python train.py --init="orth" --init_std_qkv=0.0284 --init_std_down=0.0
MLP neurons of a small language model. Each row is named by its layer, matrix (down: output weights) and neuron, and shows model dimensions 32-127. Each number is 128 + 24 x the weight over its row's rms, rounded and kept within 0 to 255. Numbers have three digits each. A neuron's up and down rows have the sign that makes its largest values positive.
After each neuron's rows, "raises" lists the tokens whose logits its output raises most directly, leaving later layers aside.

L6.down567:092157143118132158141121129100117070111121109149136133126110136117129150124088155103123112107131153110125123157146146141116121127135125102116143144133156104115135129135152172169107101137099151117124175161119107119108148081126136118161152082109127123103158115103133087108143110176126137145
raises: "ially", "iety", "iet", "iana", "ability"

L6.down51:130113091104146105122156131112124080145136102091125136132145159141149141130126117146150132148127135105115121149138153145145118130131147070103091135116124086097141092133149162095114112140150111079149131136107154145133131095099137138130124162163110198189139124140158131083140163134159134108
raises: "ame", "ames", "amed", "ction", "and"

L3.down271:138135122124119188118121157098096175140135177104121142099128114134136103121150173127148112122148133132116101156121134145135151086107139123153078110145131120166111152129126107139125160126171108141147095111119136124144114127150122095167129126139116169157130103120163147117142136116151108129
raises: "ary", "ber", "aries", "aud", "isl"

L6.down57:111093161140147216144143149135155127128131121106113111143105123123135092101114103147119133120161143132113148105117143166109149110151147093134096148104096104145097128144115118137122172170102110124137121112158122096135104133135083059085136083147123070138136117113122151111136123142111160113
raises: "bour", "vest", "bor", "lo", "olic"

L6.down141:114118118110166179174140109149157136141160124128101076125120157156154129122153151166119090156137111149127121133112111108129117151163153148126143137114144100097152155138142153146122134110155110106137089111179128137123128133113139112131153147106127156161124146120126096138130173139108132149
raises: "y.", "eter", "ted", "e", "ton"

L6.down550:157107154136116069110149086134151087085115111130106095147129123126152104115188114140159098085109094133181132124133161086138145176160151150122086126107169106087110103073115155146094093097140162120123059113138138140153117116165138126118103155115173129129148137118168129130090119138141131129
raises: "ates", "ated", "ate", "ately", " Result"

L6.down241:119170129107111169105157120104146195126104141127104114155128124147084140127068131146103126110134178136122116148157141140127138123150102113112110156132124165103118185109114135160088124118112143150155155153133113095157116150131124118115142070115122133161153088151160110106129166121097177107
raises: "ham", "b", "bon", "be", "ya"

L6.down6:141137160114115173130137146095089119117148114145160114116109128166084134134127125122115116119109090108076059125116136140143139165135136117164120117141098110103118163117111124131174166148147176104142133141178172128124151149082137095162080118141172140111128153105115101171135105135148161144
raises: "ctions", "ctor", "vi", "ction", "war"

L6.down304:146120158120171165160142114151114149113157109135155157118096136086131150129134085141109105167101144168114165112075121173117115125145156148094124105119145102119111131110159156125126142146139115063117124119124120108112164128155130146093101135122125101106123141098091131161092146152117119137
raises: "ne", "te", "re", "ner", "no"